MLP neurons of a small language model. Each row is named by its layer, matrix (up: input weights) and neuron, and shows model dimensions 528-655. Each number is 500 + 50 x the weight over its row's rms, rounded and kept within 0 to 999. Numbers have three digits each.
Before each neuron's rows, "fires on" lists the tokens most often at its 100 highest values on Wikipedia text that the model never trained on.

fires on: " and", " or", " E", "he", " re", "e"
L2.up306:470520511507556405511487481448500590433515552565376483540488458625482455543471539482472457512442529428490554513435539509562557518454399449468447489497465457484469453439495563481384486440563469482531473409580570480513456442532598459471554435485416618472507586472466521390518473514450532569532570503464524403467513561413562587593500442523531496413529546465461489553552519507539571540506

fires on: " |", "\n ", " –", " /", "–", ":"
L2.up2679:426561469511529664493527542488534529561400399536540500520513486535506576505526568429547541550523479420476392493528498494492454481536477529463538503448432503508476504526472477542496518473535442634563411505567492522524488492571480506484557456521524463434494420497456409512464479515578498556540531465523498419478529544457356507483418541532452491558502455427553464534495501572501474463522

fires on: " of", " Sh", "dale", " Sy"
L2.up2153:499519475571491531506404482561557485483481446524487504513455528597521510410575540435532541432502548535559455394478532547440463424578494538582639540479534483503531505457435501540464540445440409392513489521570519385540440423432421540521527453635442475520407533492442629539555442410506512489566493504574524538549471592479516530516469582437523448485404438448385544489563509512484496464477

fires on: "est", " January", "ater", "if", "ay", "une"
L2.up216:551512495538490541465606562518409518541440566533495483496487483519488493452527514437613602483542517552508457545491583567462513422507496474512520532460505535499499527431395549537541487418483431535541546462523498498474564498525490504462595508498499514473504489485463491486496465583455490546441430504351428492462466427551550490506506503438508381509495462479361448473473527569506515522485

fires on: " |", " by:", " Independent", "1,", "0,"
L2.up3013:508500477496503508552529504476432456558470501540486478510592510524466410410547530453473486548427551553432536505528524461541640524475557494451446533527561492456521550456388550514508465448452455498540471439586541483451465525642482549519495417441533488468440495552498444422507408486487502584429418454490528402437449464436452479499463536443556543432478489550531486576511487548502485447402

fires on: " |", " who"
L2.up1882:555533441590452544585475561443443499474590521479485513386482502428482544472450538472594531459450428417461427629461502568535373487546527483517399530541538468482558602478450467492515466511540494496513591544558491528449513488475424464461484418519473495523584498507487478414510468568475478452478479530549518411464513563468503563487567488523567474453510448495475519445529528440532508448500

fires on: " War", " 0", " F", "th"
L2.up2:486426584464532419505556587566445535504523384497509487527479395443500388393536457508539430465539570458563529512452475466475435476468472448547525525525603580378516501538503474542509459453492451484512514451517537542455497604486420563531560494528428559528487493421502426486411639496511389453519468580491450503489561481502438506496529461477571536490458464537463515381550390518487543462509

fires on: "r", " Dr", " ac"
L2.up472:446585550394518490474573574491597534486543452460516507574413484443588542503581565539455467508434545506449526507484431461511507507485486501514470501545488537461410463471490487607476514441625488439562561509481524476545470611414575487525578468523443577384523470627508512557430537560450404487469608492450484534490554538481450463564579520510471550406499543423428503569440515550517556609566

fires on: "\n", " January", "=="
L2.up2702:424485530523562440430473506577457489499498558447526451461518450538548583561407447473521513520546536547544587503422462443486505600493518486439430481496590465542500568430549452434527497484483483515518509568480498466564483500495479607528462480451436572568552458445487482512459493480463451586484484523543472588539602463558502533429546508557529488535531508406452494527517509472571543413444

fires on: " St.", " Port", " St", " Saint", " van"
L2.up2028:462507458500528579421505432583504476446465495496517440480519578561477511453539548513466540600517548521500451519538560513490456399537536442453514412572501523538438498625519546505577521489555477515447488551562494492462465499522502553401455434522407536455502576493480505556415478531455452543566532527480540562702422497469514553546504510516470567509456541474649514472503537529452473493492

fires on: " —", ",", "',", " by:", " Label:"
L2.up2312:459535460541476559591646412443439450541666462502478527440511526509450572472606491474515422540533497533552523434539539552496492484473486414479500489500615478503500456487594389482506461443534538508397574535494510563532537542577502428411480479492531457519445468506514535406547511590509493533431426538462506478510477515418463534471612563519625482517439469515452448414492501517431436463554

fires on: " am", " reform", " Arm", " Am", " cut", " arm"
L2.up475:572536472555470572401472427515458499625464525516542508433503528547554517483475522489536517521485542501588543529507483498666485495415496536424461479537479511505566442421501545432450556510541453526512481516483464514539419462465478523403522487544515500465499376512559555554377434504528564445547554496514491466566456490585521474477498467434461451465584476438448537548440454523502456608588

fires on: "ud", " et", " (2", " and", " &", "ed."
L2.up2035:569457421486515518526472511573489496501525467433504519460508460452474554437556477513431488470439501587559478500519482391419467470569484540485464494554575548493426551526435465477526401420513571566557484516571474654459449467532616417466501473509572513523461545539489417482464524517453387469544440502528484520478519451481452435404405573419400472454525464506547521516471522462557569583404

fires on: " not", "/", " sub", " Hom", " or"
L2.up2261:482523589518488525542594433464482442566494487402502482557610459476566550527428429368453485584464506452562521485523481535478510423489542462405508487568473574475492475520563498543507529541496485424455592529562447508445499526586457419548492475589448547468596401514559536611468536405564520510510510547582467495492548508445428474568467498471454528553474565462558490531513486472497391493547

fires on: "-", "\"", " Sch", " editor", " (202"
L2.up1307:438512540514465472561565408595522451505525511529405515441513551463497519561535457532562464427498478476556616386501566533573553438548465464495492491494458579468534564480511489532426506459539580548425442526444439560490509456464485540490442413443486450565521473496572457490623512451403529523551524524510513558559428503528517525524481486504460441510526431558438509473528508471463515388505

fires on: ":", " +", " |", " 4:", " ;", "s:"
L2.up783:460562392419470595580484514486577524505545443480465503595431574448490528498508511497476488463437491439466379448500549474446388543423407537475435560439479450496488529485506547580545408627536554527445521586495441523508539526524579517441528508419580533549477550519531605485532539498488511569505542486501465511441421543525540435487480511555479591483428429494513435437471486504455452452444

fires on: ":", "s:", "ew"
L2.up2718:516507493512486539588416520538496519509530515510462515513583421457519419526520413536456609480526472468515406388554501515450467569587499624534504412497502487609493533477562442525399583505493673411514465481508508472558386505537491470469558567536500498535435516487623528426619434393443519556501590546534431418460521574532468588517591496514484486436434513409458413511481541533395526511481

fires on: " and", "oma", " &", ",", "ium", " vert"
L2.up548:523523523528478476396493413517552529548453503521425533462504457535462527521521513519545513397405537469485511590546554435416529555484470480491554520559471485507485477497488348462503514490488606474478517528533441590501533474493497416505567455574452508518473506481439431512579423445532502528495440528608528562580444453391514537531496556478390447485489474479540399459493468508457551395502

fires on: "ing", "===", "s===", " career==", "|---|---|---|---|---|---|", "===="
L2.up858:501540526521488489560420471574537485571433502564539561542485482460510407472545450509579434472527516515517510537614553499543442529436485561535529471428509439547511593465602455455520515557439451525568499477630459497513502528562391499537547450496555610585546504472458464476469547440564489456487481555490472458449563550495525393524522491527493552490415598480566489479483579485461502439536

fires on: " only", "uc", " and", "out", " but"
L2.up496:482544455557478514497488456515457449520577575534541496425486392574453546511418390451483561465477443484512449516529550556518485543600529485510450462482465503432531503503454554528484478466484546545458546484541539461512502499530461432462502531479539506532409546440481488462579594503572492518594451517411554459492450477475499533528510440469396462496453443517427459522482548518571479526460

fires on: " G", " N", " s", "_", ".0", " NW"
L2.up1899:525500585414397392549581546468435535522541428493563444541567518461528497565513566462476463608459518498535523503481541545403561527426535505520571449557629495431522505474564452471543438503371555405536436521436471510459541413435510452397557572491484478468487484505480566483518540566516559518475653390441472467513504538520419594471542535472449500447477471478576573527433485471537512510509

fires on: " Red", "red", "af", " Bald", " red", "ald"
L2.up638:516468494502550528538506419464606483555546533532497510434508504564563430504465537480495508573505511446428421391557579456474546489448562475476507490549498583579531399470551481390484591499533401492424512552518476511574521599407510524432517435537512434533439489473679580583477498494528540570405511478441531445492442464419510486431486558461419589444586507479542502484570504484535554459449

fires on: " |", " the", "\"", "”", " ext"
L2.up2614:463525496448542551608567437464455535509441570423529506507492441577542487457584532464432502460528515409517527491476532491532542484512520434527461419503409579531502566487415537499552400527378510426484445434441605500603547455478484513581525427474452541395534528516510609474498548545624443502507446490566457418568539474505534480509438539568550427466361464524561490526575487523445517524504

fires on: " been", "\n", " that", " re", " at", " Comp"
L2.up529:607510514577477495512557453538416545530573458479455495456495468414569390541563489580493562529466526474625534476524507518498494486573392525446537499533507424469489462526488504401469496407565503585546437510489553443579458529545512435518429537535479441436493567542490524498543545487584587543507504611638494545411495452518490469526521531538497464473432566464395537459537521499451459551489

fires on: " Inter", "ont", " inter", "aint", " political", " Cont"
L2.up2305:532488458451565538524532483572573494484479476448533547475456522528493492514536489455500516376481498528534508401484604511514432485461529438447546433534515498501535452387589524516511508477503500487511434562626560537492577516436452512563496420539521527478530447495517534495465522539491464494528532537507565480578550483441610433559442503534476538479536484466565504517521423445380616463534

fires on: "\n", " N", "_", " ISBN", " |", "P"
L2.up1518:519487522570491499442449581560517618509506502424570513456451452601559537585547439501516502509505544415472550487475507576489622429455516525510518468479572530498459405382564444461530451505491496594493565627584552430533513547561477480441535571431476509516504518523410475428460515522456530564476592425475537545513434549580524450508476437517479486422405505464442545533487575458531548411481

fires on: " and", "-", ":", " which", " -"
L2.up326:509459501402416500607457514486433565545549531472426535530479443555466480521493544526422500534517477544557443453550625491514476550563582503462471536476497357557514459422439596525554589479466559513560547508490488481558515482480575498495480570470525425449481563491542444481515468472525463440438499504540444543564472540474463520440492507567383487497383503366486412553368468405506595540470

fires on: "\n", " s", "-", " (S"
L2.up1238:417487542577457413543473539538509558451513453398491516521483503548468504489521513516399489539544495513580585463444444485432451450520563550537440439506520541426529483479559535551548513487492484532526622541468496492532532501482529391529497481501465446508546513559483476492410492564470539521573462566439396514570518467519494547486444497362510522519483536565472432562544487510485498449510

fires on: " |", "/", " 2", " minor", " trading"
L2.up1227:524488447532438497478590566469524517505497389471474495479450522608415596440455485540542477455449483493441528444510513459439439473619529499461501504516428497573463536454533501579505523535541485485470455515573568487558405524512520493446541522596485478539550510487464507450506359496508468508485457502552480452510471511444482496544459510483476599479577531377474561465577504551515485484585

fires on: "\n", " season.", " it."
L2.up885:513574447501457551511567498492409577540502391434449517531468598410469555500535515460497497572471503450524483460443445496439389471489482486558418508501632582495494448535477522515455416474427476501486584501540509503514495515474463425575450571535551535568502435473587427505561630516516564523509508451561497486529459541564456518468499489538501481437506502508423485548504540490523510397486

fires on: " Al", "zh", "al", " al", "Al", " Bh"
L2.up2730:465478436503501441532568541595459474504426496485496503563465531596551511607499636606480495489546430481485531353504510526480483516451442516548527529511454553494512473512521455501509491488453409470531457468518484544486525432510433528506503462437507410573486582510481495527486483497514462519543536597604432471452527428470583506451566607627501470509542516547520479487601597463543459507551

fires on: "/", ":", ";", " –", " ×", "x"
L2.up1250:498497513447414505456484481437540491514443559478523540510511573548510490500550500582523464541487539451545488496532534470520529525498516528455529479450429487520552447420454447508540520501571558434477397501509433448541518556481475465426488470572544424426450500533525479427507595560518518554638512539605549479414557498505492487561482551503515460417498568524552473459473567457415547577513

fires on: "On", " of", " On", " |", " For"
L2.up646:538465521565489497377488469496485440481492490508525402431529542439518535430445600574470478426465528493459511531549468472427545516473510502515540429507496488576632469482405460468482526447617508541512447509517524510570468464438515584434535458511465398492560467523460444393493536486513608562491462552610527517397522484505568447447536450527564540496413503523519488453450510543528512454472

fires on: " War", "ite", " war", "est", " range"
L2.up1338:537551486561545545556431373460504463507561520488534455421469566448503436502639499545409458594428615461509533475515536444531394529499493447478479561473449494419438578485537547451648500482530478539465470538576484502431451507442419464428556500452414488495517482573498470398495428491510611511474513539513569480522521461461565566500498519533473498437526607483377548496563525520498490452533

fires on: " H", "h", " (A", " or", " A"
L2.up2636:494467513509484552517492455481515594562557582555516544440542521449441490510535435448404493452499546561509541496526507647554396518545404597421508625460431534498514466450609509475531533469425630576549486474528473623555547502544548500584460478476438487534459433476467512499542413495508493522488480559505456488466568514504429429549524511468499444507500591550494425488468623484410519495521

fires on: " Top", " E", "00", "et", " set", " shut"
L2.up1554:504644488572436508486385484511527571541506529558456529517476527588582579463461463489483525449471569464517443578493552520486556445396483401463492477502462402406522493495519504449521536387473521458562482476432512453494525584554521580504489434461450460594443358485555478449459511503515374517475483475466463513478607516429432525514552485466555514543561406520460461527529471468462461524579

fires on: " The", ".", "The", " His", " These"
L2.up1300:547495566547478479484600434515496531514642464454427516516577507478480507582509441566470557440502497485499490463390478470562459474453607475597579490437489481496597621506581551513543467605453450472489389457511598526502464436500512493509406537507459546466403431533477593498474543445426483453546481510592585540502381440596555593530564514436531584454502535512557389516441503523532472518547

fires on: " and", " or", " N", "j", " &"
L2.up1184:447424492485497586398552434450524560500536478495534486448451465577587531435526520489574391517459484453521623523633440508511488532595468510516486523523465550532512525442515573556510500421522494508574484452525474453563493493435521457446455409598348514516524460551536437557555548443491521548579462497419494487506538462531477501537482564500517506514451598468495540575476461479517544521500

fires on: "\n", " to", " and", ",", " in"
L2.up1341:538409418469511554507426544519581427462522460478481501549515546477563593446578529561447456514542443457538488509502517488537482427481553539513439501550579501520512554588542532478441476469491503486445630503472506556452477498533557527507579460552477560595498363557454511471496511559484506518509495477492517568603563473569448437443528406556628551497511506461532537478490566504523516529605

fires on: " N", " B", " Bl", " Bre", " E", " of"
L2.up1112:502559527437492518504564507463583462478494506462493460503444473601466386490578588423556466451431558413512502498475500459489519449489448472481498588528438498536489475511444575570482546464469526481468417466506586465499635551478457491553486535511534516460479534497421490485596518549538482614486474460475491556467445460486454514533647552511424516457547446510582492372547518428441470596417

fires on: " where", " which", " such"
L2.up235:525603456543495400604433449473527515503561533471483541571454581558457495599526544511472518551562557466488503486504514511568526534449475511502448573388552440497427515455575523495576494437474508429540464482507599534527461592499576557499504424570436392560515449540453465440639520505490494497488450475468397496388553436500509484522528519584458532472507482532442468440534602469426504491459

fires on: " |", "or"
L2.up776:526513477481635512475625521543536543497497506474517485379579499562555507552520488587476503519598460445476527597551565496486470444488518442504591526523419496565568493504367480534527534549486511548477416566474537494555453578450549441493523511499529473513514418562492495511538523493490459473577438528507595486468580559492442471472513571528428494554451473492501415439424503505585467451467

fires on: " c", " Col", " col"
L2.up1235:409537536538491559590418468513539603489483498473439491414505559598535575591446535518534579459530476427538377550462437538532558458490522487461587532453465451485502562529524502440485462469493486464455474484464470459490472441504550431553551523388455484534535458638561402491486464528524547610530466459507512503520523566478445475519534466452559378555534525478565525559450526492459404523551

fires on: " of", " in", " 2023", " /", " k"
L2.up1799:496513452466570512572609511484443575567493486537479509501527444541535430577454454496483484568540502450473563449514550454473546430554505549523555452504484443424524577527448566530485442425525355478462478458542417471536425504474506379521617574547503510476596397514494499565473492469504472492551432556475532509570377489458516484480484403519528529535516508551585533553548464512406556498393

fires on: " Al", " was", " do", " Do", " Ad", " Did"
L2.up784:525524594439584467503443528448469623495500417432515561515491533525501506512443490446565603485478497515464430496499467511471531551592556585512446539589568386552411478452585451476522505555521492514514441489461530432486531506525575563523488561439479411537446581456558505543432445553543431525539515515455431546511511486544443526555479565594461516446517545566500464467562536505507486515463

fires on: " and", " or", " V", " S", " Y"
L2.up47:442428509556486437514457530531510494485486569450517623363507470485512474561510462412472562472478582494530434523444485485516562610446457523502534559425531524561414564589510490480456468503547507424496522429417546541509488422421497568543482390587512479488483538460450520480540418505438400490565514496459415608491486602489441491493484468501505529468558539508526485526510491453552552649474

fires on: " D", " 6", "s===", "\n"
L2.up3052:654510550510546541436452427569530417446482514386468557538454546406582480462445577465469520472501481449545527534475464525508562528448516443397521554477442562474388483546435477608521560492442501415590510502461631496539494523547475567592401500452498527491523424396546644509454476612458513564535486560598511512538437583476494485514457570413530529570414489485492476498483457537562494535497

fires on: "\n", " by", " d", " to", " E", " is"
L2.up1728:525572529579521583453525448551473503446372532581431516470507491476492471517502534453548468455557526546526561536457519591513468482377537501482499505538525446471459421549591421385536521582526488554438428547548454451600527493453484443457452375428498451578457521530511518523514425609419484567459593565440480553461550609571496488462455564530521494452463477419524519451531510497503529496428

fires on: " f", " N", " gen"
L2.up67:513443505518553492509456455471377525519494571480543539506507475554430415469566590440578582482488571506543607511549536484453501396484491485524528491502489525505562612581521491549546581544510534545407527484494528523528457558551641537400513565474499543555472448438511524560518445461496444460505507498535491463511481547564600448550556566450555486495406465470483455481404534550347572486492

fires on: " and", "ed", "\n"
L2.up888:500486475479493509472541453428460531472463554475481500418417536518392565553422434537521445477511522475588453435491501543451457522506451547588473534508440578501477469467423500511461548509542521549532441509551497569580418426488491492505550565457581474428457581434440497480512481484445401474522527554452526463470505465470487558537547526554555516546563484486583542508446460386539518525482

fires on: "==", "-", "s==", " =="
L2.up1751:584436463514399421542581504493544497563614523384534476491555482651521486497501424546393527437474517560487472631518462520454471567489545529522499534472482504412507579521601523489524444558524522501483497513499405473454503473539475574523461487556548423541425516482491527445563616535491480452522498473554510522442473483470514531547602462525551480513528505473591475491530542482384494454524

fires on: ";", "en", " Gold", " career"
L2.up905:459513456524504483392523411531436534479527513502534488497400511524536482447540489455552501524499494437400447505463612476450496535440421430522514417422486486518334549498449522462513508426547559536640420497435525471530507532602491475417493464588415509465495518566432533482517539559582517427390505553513490461488570517438470469545511509503546593468473408412532425443489525491474560504525

fires on: "\n", "\n ", "-"
L2.up2375:500555569432434567568483399469443548510508461452571473507466601488429457564475537610546443540499536472530552473559518536512467561508481445459554493591432508551428592604481503510563523465496539478497440515463553443465547538486497484551577554574463544467391549518481568461518496533458513536617533502525444552469456546552431522488409520577413446440428524505488503460496480487521435517476

fires on: " S", " s", " board", "+"
L2.up2524:522446450452520554484553490401545483552543445486543551556464521487575456504477552495416529587473535469590492547509520470495453602591525521462484508496509485506507600558567492529552502452500454485449445441531477548505522468628540510513492401483402467438484496501499362566548531515510494481466481477447437581560492521498542438594517514474475421513540492510525490511576585446638459528610

fires on: " |", " "
L2.up1432:487464488559598454489513515488564492536434517491464457538446480549522503513435410516495432478496457486359544498499444449503471499443582406533441458570454470552521515466500541494501493540489461540488543574489470460524450533448509553468434545582431325479484553601378469490457541516555513512462521434554453519491474562505468556500537563452496497491467604516473527573549525545407497407579

fires on: "ä", "A", "-A", " \"A", "==A", " (A"
L2.up873:513457464514469551449429511580526496460509507549479484467452507486508401375499512424470513519448491455600534400516511538617440505523504399518542538496532537627550533445564549501540495493463467440588446459494489468520547476544573456509453573452392478456498530410526496492520426548500402514493493518529493446519551473536502604441460482502524536488592558632545430477492513528513450452527

fires on: " |"
L2.up1556:406345441474471451490515493475478536532485367482474567498536452559510435452588533452515446355532444457519531526503479479491504439469507442454401520419477516538579481468474385469545543539439435495539501459490452469550481505534473544479469528581466451480526466508500588551545469563597571466535478377481566419502510587558604458529457525518495507481489504465470544460521543428507499488572

fires on: " The"
L2.up3023:544611492520422534582509531564510589430539460484482491446459575514440445536520598586460486486596600588566565402532475473556468526556523476399486555457497492524494562486536473582549489545420583479466405567415567507349482591439521491585552520428509462491440436565458548568517464461553466513509496539461574497513485409483490459560514476442490422441492555507552454459452471482515566552464

fires on: "\n", "ilation", "iber"
L2.up717:483559498524497543422472512414434588487522521494478478400462606553523480458529566471461463545551546479546454591469412429489575541604585554544524527417544486433601526512420568551457588399416528538449543598463533505438505555613522519536475537512523507457416489529549536513529438432578527488487509482473472538448493481468510356500522509470500445469452584497415447526520523464469506484448

fires on: " that", "\n"
L2.up2478:523520456539521490483586462396522476475537540472516519487531520513481427566528476460482451618519523499550501503565478414497510461534548519458447613490465400521535584485490496547557486430457493512480535486601541510547431545501513543393443506492546500453561437470556472469526424519596446503399472568528496464509494511509449572460513543495488501457534490455448456575467561442474514463521

fires on: " |", "|", ")", " (S"
L2.up605:485481401530552489534537448477484470401466591487492440571458524520422594465492503578500473453507451555523464527466484564462472407406429472500571496506488503413563517507512527576518531493560496583544488427526480561543397493471531538505466516429564450515448449451478477476538511536411545480483521580507533498548470427546552604546502551469613437427469555477504423499514483533444509423566

fires on: " from", " at", " on", " Los"
L2.up2931:389511470534482561526432413480475495459508536536445477506470498422516453474478478448501517559400546527487501526584602432456541489603472428501518469474560515437500459547456519485569485529465537502474392514504443467489592519545541519517529486495474561629539517506474538510458503462549416538510557479438510490539528641480470543523477460521509514521528513434498410454477474565563454520466

fires on: "\n ", " ", "/", " –"
L2.up3007:505539525545473476588477604579552558530539519600531579533516476638522500445510571435549530585479458515476540473548516519624472496434503422444541513540509569481612401463449513529606542476528515514493547475479468575408449534499507519495525478556420533487506425600394519584533409533533441447496477513530552424467510587498388492489482511501517501495471519471582567518582516473552448502471

fires on: " to", " by", "ist", "ic", " in", " as"
L2.up633:419410510560552498486507594399489489429477529538513507541516493522543481560561525531387433441486534484507572476617588426596529459476605497483508434558520566508439622411470607494534396496473446466454547615419506470506551515550473513490558531526461472555499438508582453462570479440470504533392589506445485462466541440437502500517448434486454509464559564486445495432527469441536522505540

fires on: " Top", " former", " top", " well", "le", " on"
L2.up327:453431454492469522459474501503563487434449427501554494506516466564508556430511509551567461537509578497464516387463473511371534601505522492464468548476394530464629552532414455530506525576446461456542470511454433496525524539510492559517534507481504577466492537542537500453526421548485498510484482534483478560547613510499500436502513479437504523571501499420480538444554532424491521468564

fires on: " r", "r", " defend", "ug", " sl", " viol"
L2.up2962:532440518553509509537550391516533473412526564523476518501405428427549585545546445487535438433484511463567577585491415429459419499518473489532492483514477509522531480561494507524532471441522594466516465512581510490536393633446477551519482478620471531470473495465480502458578465560588484482452505506486462538477536454544516483545628502536618544503508556490512551491572451548580578514479

fires on: " |", " Mad", " play", " Far", " (season", " film"
L2.up704:458448527412553553541480561498473513422423574520473544459500484393461407481537531537521486507488482533393487528522491543548566513418548499526492404446441455532540526510560414545535497408462395494468481573519459567491467533449531573474436587499503384465521499576436417519504471544480547537565441523501474445526442510518415561571480456551462414450544484538565444589491482604404485546530

fires on: "\"", "”", "]", " |", ")"
L2.up2867:604542458539466526450557424503506471484495499494622451406507469500492568462495446521581405477462431502528556579442461569508536462487517526487646573492543512476450490500481397523454452477520406479619488493524566546404539482450553573615487536510494487599535511452530503488521389574474507487515484599468486539480458456500445522500406403616494485487556490495469445499499410532467534532565

fires on: "f", " f", "я", "if", "cu", "и"
L2.up1963:476513533543461537446523435575484429500450512482553573406513437518505488437586610544492578440509569547428498495601508552470439520490539474511540482451395510484587544542466432477512473515549519548450548505529523458462509552482547563433467601542588555604496466504574511490534444513508492472528493509612444576518496514474555477483509513516547489477484436486506418434583534560508488440500

fires on: " so", ";", " We", "w", " it", "z"
L2.up2262:512447499451471549558533466509520511450428561592476529561455552515486435517515554558452510430583484476482530493545547450543555574529461527555438561494457515481463499538567422404454406410583440462421389451487541469503462561580547561531583539415494564489501536514546566384505453473516513577471420533499588413424498439462505473532536509491481470452534509553525476456514530526540513498508

fires on: "od", " mod", "ort", " Santa", " ang", " gen"
L2.up3064:533493483451556501580483554480547502438472480493520448514471565452518449456552490444509493463432542592567516450486511469426544489464568486458451554484471491503548503516465463489571482452486536474443530493449514502475539506530496497402522496466527505572522507404505562495480541445453478507569489569495505495487475448461645474547679592432531492465503558463527431479527504528540479443420

fires on: " under", " first", " inter", " over", " en"
L2.up1796:477447461511461508509465460529566568523439462492460466658439476546516442521544447441463455506494531489439461510486494460406537588589476501503564493554499445532502410566406487447548422480573543470445397488501538482564590527430395497537478553503465547517573390465532577415576539547523452516474457535576440458424489518496539524464568503656445423527549491434478464531520516507522462510517

fires on: " v", " sc", "im", " Bru", " per"
L2.up1764:540551535482508492475531495476514531620417650447527496461531595566512414523476552557524491527546502426592532537525549488485558508428482522480559595464455552529480482500473403451561530420484484490464496539475468522367504529531607516348479566493526507486537489536467472575428454626573510431471478428568419515548470479418419498480562526484513549516414420493475468488486547557427490516482

fires on: " S", "\n", " T", " up", " m", " s"
L2.up360:481581493484487584582527553467484583538470437539444550537531512593542496566584554557547403524581544458499436449509493523531388548503540523407433502486526524530488530504558516499488476422512409565399479508539556497396503454512555503541476574490531485487448561514547582484498510494408477482513555549546459522416466513524523469495531430423423553488518471523493398497555437416576493496586

fires on: "ic", "is", " Ass", "es", "ass", "os"
L2.up1765:530490423455448435558380472442476493482444523478479461497579487496592541587485512410496600535516462458526550518492536483395523593476493461497442446556483501483521474531455483636479535411443606429513503539579443486567493498547454493524440468501477576549476454538467548546449478506637405539482520469448470460495474466496520446481501484500514531540570550485568505450508512606470405483567

fires on: " and", " as", "ass", " been", "as", "ox"
L2.up1105:538484463487492476436434473434457515486500499607513526561363486515494644471422427545398532527628412500492497556521412503488494516466531507486480500526501653516471450442556524386593516432406477536553449542546528466610465451385542519530416477398558570482394500490540571522515509574495497449480501531508454491506487424549509493513509455491521392604552551492518523451560584580478557460502

fires on: " o", " O", " U", " int", " E"
L2.up2811:496555505471563529539515453550620576520514546524485595472440596514550606490413559607516488376495508504470518550542612394499421475403386562547588514524477470533450469393546552490468388503497443544503550451483487394423506515557499570505482416545480462536591499444409517434464435520548545501498611521435397526475595430467506455481518496523503455494569484400445514528481452545549584484549

fires on: "ad", "ag", " ar", " al", "able", "or"
L2.up918:557482402459565498594559479535525566489500482501513616502534444590474519449577456480539452594496552452512551547463527485491537604482537528474406481431470411513545479527603564492574614477512442534459476479481495486495527444481510547414514396468525510517539521471467552511489587432466539571447521561490553560564487547471548373535477503413493483554529447507435476487463561486559511473489

fires on: " –", "\n", "-", " (202", " electric"
L2.up1442:472440519522476571545535507433533478513497467497504601411520536531479463467531503463448533479506445520430529423465513466549544551489401513468418517601551562562436508490469435581459416483465517437456485426521493525465502487463529511492497422402431451450607468429525537446549423513477574480422582439441407518459426472459517471461525406582378554524504452555587447507450534429553538408498

fires on: " |"
L2.up1548:445505541553459546530506530476451526460507457486510481454453508522508538445459504570440479512451479511523540511522424476537397512429494550518441528536494447592542484431558493484507460507504519390414548551464455567485545527491469439543476520468448504484523480468505490478604590482553370575489527587514505535419482570475486462535536529554525472428523511413493412532527562478411504538463